From a checkpoint of a small transformer trained on Wikipedia: 14 layers, biases.
MLP neurons of a small language model. Each row is named by its layer, matrix (up: input weights) and neuron, and shows model dimensions 96-159. Each number is 128 + 32 x the weight over its row's rms, rounded and kept within 0 to 255.
A block is one neuron, or neurons of one layer that tend to fire together. After each block is what it responds to, as a language model described it from the Wikipedia text at the highest values.

L11.up542 [131 120  44 107  85 120 168 156 146 151 118 160 120 109 107  85 139 166 112 135 116 116 100 148  58 115 124 106 104 147  83 147 101 167 123 155 167 120  91 128 118 121 153  99  74  60 135 140 122  93  89  70 140 111 133 110 127 112 197 123 120 134 140 188]
L11.up566 [152 123 131 152  59 112  52 129  93 158  84 119  92 155 127 101 138 113 196  61 159 111 125 156 128 131 100 112 129  78  81 157 146 196 130  84 138  89 115 164  80  94 134 142 158 141 150 139 130 104 101 114  76 103 198  96 125 190 123 130 143 131  77 129]
L11.up846 [125 136  88 148 157 161  97  74 118 198 117  91 177 165 183 129 139  97 158 123 150 145 123  74 117 117 138 103 140 100 159 117 166 163 103  95 129 178 167 171 157 113 133 141 105  67 164 181 147 166  89 145 130  56 148 153 210  94 151  70 150 100  91 151]
L11.up1127 [193 128  76 138 115 142 130 126 121 151 119 115 126 127  81 101 242 155  65 177  55  97 155 112  55 141 148 143 120 141  71 112  98 141  91 115 178 191 169 100  90 148 108  95 128  96 126 137  80 117 148  57 130  72 158 101 190 124 108 136 117 115 133 167]
Indefinite article "a"

L8.up742 [ 69 142 144 154 134 150 124  90 113 140  76 152 142 125 165 157 161  80 130 146 114 111 103 127  89 150 107 155 110 128 128 109  99 134 134 134 163 105 104 145 111 121 141 130 145 126 149  94 113 145  70  86 143 140  84 155 173 103 121 148 106 139 160  70]
Pop-culture article filler

L8.up1049 [158 157 125 129 173 140 145 177 101 106  92 110 177 150 117  85 177  91 123 123  98 103  92  72 128 144 176 123 144 182 163 126  82 173  77 115 190  96  90 187  75 133 125  99  81 118 124 114 179 141 117 135 153 144 110 108 121 170  90 123  64 100 178 100]
Article "the" after prepositions

L8.up14 [160 111 133 138 120  91 128 117 146 188 132 190 106 132 106 130 106 141 127  50 131 142 109 124 127 111 172 159 122 110 117 102  92 144  67 132 148 142 142 100 133  78 180 129 170 123 126 151 141  97  98 142 135 164 136 101 114 136  73 158 110 105 162 148]
Numeric identifiers and designators

L6.up206 [126 209  88 113 173 113  84 147  79 153 152 158 155 117 131  87 144 158 147 155  89 151 116 113 112 146 105 123  55  99 112 135  95 146 100  93 163 108 158  97 107 179 150  58 177 126 138 132 138 148 125 161 125 106  75 126 126 116 108 154  86  93 154 186]
L6.up634 [128 113 114 110 120 132 103 125 141 139 123  52 105  84 105 140 128 113 176 112 108  71 117  78  98 104 103 119  99 110 101  83  95 138  73  71 140 123  71 105 191 173 120  51 121 113 149 120 123 133  80 154 134 149 111 154 135 123  72 124  94 129  94 168]
L6.up836 [158 151  71  96 143 159 102 199 149 156 131  39 193 130  97  63 176 200 160 109 140 106 151 101 107  95 128 148 125 100  78 126 132 149  60 110 102  76 155 140 148 149 135  69 165 105 158 116 112 144 125 147 162 101 126 174  97 133 146 133  44 157 113 121]
L6.up1196 [138 162  73 140 111 160  64 163 116 152 112  96  85 165 151 174 125 142 127 143  91 155 144  66  90 153 119 143 106 163 103 162 136 164 146  90 140 103 140 151 147 146  98 136 118 106 143 145 169 118 140 113  74 129 145 153 132 107  78 130 123 170 135 125]
Paragraph-end line breaks

L6.up658 [106 130 110  92 136 143 118 147 156 146  84  75 140  87 106 148 136 118 159  41 106 157 136 126 147 142 121  69 126 151 112 113 143 159 123 101 102  69 107 109  79 127 118  62 119  82 129 148 156 135 121 155 133  96 110 106 133 109  87 148 126 147 113 128]
L6.up817 [136 194  75 151 135 182 164 105 123 181 132 147 154 109 136  87 103 153 176 115 109 143 129 122 150 115 117 160  94 191  86 104 139 118 168 131 182 119 136 126 106 115 146  99 113 119 155  96 183 119 132 163 142 135 102 115 118 133 144 142  94 112  85 147]
L6.up878 [184 171  84 169 108 130  91 156  93 205 100 151 102 171 151  89 141 168 138 116 110 101  93 126  48  90 223 141  93 132  92 146 156 209 118  99 146  92 126  69 170 111 133  64 128 113 170 102 139 115 110 123 158 127  68 156 114 115  99 148 133 146 129 124]
L6.up1180 [ 77 153  97  77  93 121 136 156 109 177 113 147 115  80 115 115  98 130 125 187  96 104  72 140  95 174 107 208  98 150 145 118 126 119 120 108 173  69 121 103 156 128 152 144 143 126 110 155 186 100 124  77 102  69  61 127 154 122  97 186 151  97 132 159]
Word fragments and label letters

L11.up81 [ 66 147 115  55 172 131 113 129  97  82 107 150 180  97 124  88 144 144 122  83 177 121 154 136  77 101  89 163 111  94 137 132  85 166 119 114 138 115 135 131 130 124 116  84 159  93 153  88 156 121 111 123 132 113 105 102 118 111 108 148 150 129 156 147]
L11.up583 [109 183  95  92 109 143 152 193 114  94 112 111 154 123  78 109 143 124 101 132 119 107  86 101  96  99 198 148 110 175 123 129 120 190 164 149 144  63 139 136 156 134 109  80 174 116 124 108 177  89 139  84 115 141 190 149 119  98 124 158  92  74 204 159]
L11.up647 [167 170 120  90 143 181 179 132 117  90 128 156 135 106 132  87 126 126 142 182 138 104 141 165 112 189 116 119 123 129 134 151  94 163 111  93 147 108 132 112  98 130 115 126 101 148 137  70 135 129  89 111 120  89 178 120 100 130 172 123 137  76  98 159]
L11.up1206 [ 90 125 122 125 142 217 138 155 142 137  84 199 160  88 137 158  94 155 137  81 112  59 135 157 116 100 124 159  67 114 104 125  97 136  86  69 145  79 212 160 166 123  91 127 155 152 138 133 110 110  99  99 114 158 153 104  93 152 107 167 135 152 175 105]
Opening quote before titles

L11.up361 [133 129 138 164 115 141 136 163 116 193 170  70 188 117 111 129 170 133 168 158 182 123 158  68  83  96 112  69 116 163 138  91 132  98  77 152 164 111  75 167 166 151 163 132 141 138 138 119 121  98 158 109 187  97 129 114 108  70 110 167 137  89  94 160]
L11.up472 [119 150 134 104 149 117 174 103 137 143 145 102 192  61 141 140 178  88 135 138 102 111 153  86  42 120 202 116 122 125  90 173  92  94 165  89 188 179 180 127 138 107 162 148 118 117 106 163 165 160 131 112 118 111  80 232 132 141  90 210  85 170  92 120]
L11.up946 [137 130 112 172 104 215 107 174  99 176 104 145 122 152 106 143 191 109 112 145  72 142 159  61  41  68 179  58 148 143 175 146  72  67 104 134 157 143 124  57 146  98 175 151 102 144 102  88 128 120 108 115 140 100 154 126 148 133 156 176 122 182 161 159]
L11.up1129 [133  98 141 147 110 115 149 135  99 118  76 118  90 178 114 101  64 125 138 183 158  60 127  56 117 162 140  47 124 132 136 154  95 121 158 149 178 131 106 129 140 156 138 166  92 133 183 164 126 155 132 134  84  91 133 137 136 185 160 109 128 143  79 197]
Table cell values

L6.up137 [168 124 116 145 149 138  65 197 115 126 146 140 113 122 116 155 180 140 111 155 114 144 129 117 120  90 147 178 140 149 159  82  84 154 129 142 124 155 137  63 139 131 179 143 131  75 149 154 101 155  93 120 115 102 119  91 150 126 118 116 112 116 113 153]
L6.up434 [ 95 106 175 117 116 172 102 128  80 143 108  94 167 129  94 113 125 145 106 136 107 145  92 119 124  92  96 112 110 168 139  86 111 114 127  80 149 147 155 140 115 104  77  98 196  89 130 116 137  97 154 169 171 135  83 152 168 157 137 148  99 133 211 115]
L6.up639 [110 106 131 173 129 153 104 136 164 176 165  86 177 148 158 102  94  74  66 157 121  56  81  64  79  99 171 136 150 173 118  93  93 120 124  87 123 132  54 152 104 131 125 108 203  88 124 149 126 158 130 108 134 135  89 139 102 133 159 168 137 123 166 132]
L6.up951 [ 93 166 110  79 144 146  91 169  84 111  97 113 193  57 144  90 140 122 145 143 184 190 146 131 139 122 119 161 117 102 132 110 106 127 166 132 152 123 100 108 105 152 139 142 121 170 160 166 127  96 157  94 147 141 128 120  94 172 117 135 134 149 107 129]
Start of noun phrase

L6.up7 [ 71 119 132 175 123 119 137 172 154 112 116  79 113  85 165 101 105 206 150 133 126 151  86 124 130 145 190  97 132 165 121 194 132 158 119 116 171  62 111 129  70 121 129 125 166 100 134 166 129 116 131 133 148 146 119 161 120 137  92 123 106  73 133 151]
L6.up350 [ 96 149 101 128 146 135 146 168 146 160 101 144  98 108 134 128 126 172 182 127 125 149 124 102 168 146 182 140 137 158 114 144 133 152 139 151 126  73 136 121 141 101 157 136 116 119 192 148 170  95 159  92  94 136  93 107 121 134 100  88  74 106 137 115]
L6.up717 [145 146 119 156 140 154 109 142 115 154 148 127 160 151 122 105 123 130 116 167  42 117 128 108  93  95 203  57 146 121  96 144 102 128 131 119 116 163 149 149 101 104 125  84 134 179 105 151 128 190 122 146  71 173 150  93 113 155  44 122 131 115 154 152]
L6.up1036 [160 112 128 133  96 195 125 129 190 126  96 104 119 171  97 113 102 114  81 184 142 167 100 146 117  91 192 164  80 144  66 165 113 125 122 116 152  68  90 129 131  68 148 150 114 154  90 139 114 146  80  94 145 127 187 124  53 110 146 138 144 130 115 106]
Table stat cells

L8.up209 [104 192 164  87  79 188 110 185 175 179  92 115 185 171  71 151 177 104  80 155  78 124 131 192  72 131 187 172 116 160  39 122 155 147 108 127 141 127 156 105 109 100 131 153 163  87 174 120  97 184 131 137 158 128  76  91 125 131  87  89 147 125  92 185]
Compound hyphens and table cells

L11.up144 [144 136 148 116 132 145 134  95 137 120 138 100 167 144 118 126 190 121  98 167 119  97 130 129 104  91 141 144 135 115  90 113  73 139 155 153 126 139 127  59 119 117 138 150 118 141 176 114 170  64  96 163 155 177 123 149 140  66  97 139  89 125 134 130]
L11.up201 [148 140  51 166 131 103 180 142  80  84  98 125 140 143  63  72 129 162 154 143 149  99 126 143 153 103 137 119 111 152 175 120 132  96 112 119 157 183 184 134 160 109 123  94  90  83 158 101  93 111 109 133 202 161 154 105  75 134  93 131 104 108 107 150]
L11.up1062 [119 130 114  92 107 103 203 164  95 137 123  86 168 129 145 134 127 138 139 177 151  94 169  82  62 163 115  93  84  84  97  95  88 176  80 126 114  79 148 148 135 116 167  90 112 179 128  76 136 184  94 115 108 140  68 159 128 137  97 132 136  96 140  98]
L11.up1100 [110 143 101 171 131 110  95 148  61 115 145  87 160  91 116 155 126  91  84 113 120 139 100 120  63 138 166 142  75 156 118 160  74 117 180 111 125 171 143 106 115 138 174  52 132 173  96 121 152 125 160 127 112 144  87 136 149 117 164 164 136 124 124 141]
Before a number

L11.up98 [169 115  93 150  99 104 125  98  82 110 200 158 154 152 105  96 109 155 130 111 124  83 104 135 152  76 124 154 154  90 115 116  95 137  88 118 107 111 164  90 152 133 133 110 137 178 141 114 115 172 109 118 138 136 102  82 171 130 131 198 176  98 104 149]
L11.up530 [169 139  88 124 121 103 126 161 157 121 179  89 150 106  84  51 141 149 114 115  92 180 231 134 122  85 112 158  77 108  65 126 124 139  53  96  97  52 121 141 122 137 105 116 111 123 136 104 128 108 150  88 112 106 144 126 132 125 141 152 109 118  44 128]
L11.up668 [103 179 114 130 129 145 150 129 151 144 201 151 109 152 110  64 115 136 161 152 138 107 155 110  98 111 166 152 131 112 106 140 111 159 131 157 111  92 127 176 131 146 105 110  87 141 134 146  91 182 112 126  77 138  85  99 103 127 130 117  59  79 101 195]
L11.up735 [ 89 172 163 144 118 149 113 147 103 166 136 151 184 156  71 118 135 156 120 151 143 164 134 119  81 121 167 126 109  83 144 145 137 195 132  74 134 110 129 150 165  69 148 138 185 173 159 157 107  98 146 125  86 148  87  94 167 134 145 116 160  96  95 141]
Re- prefix and paragraph breaks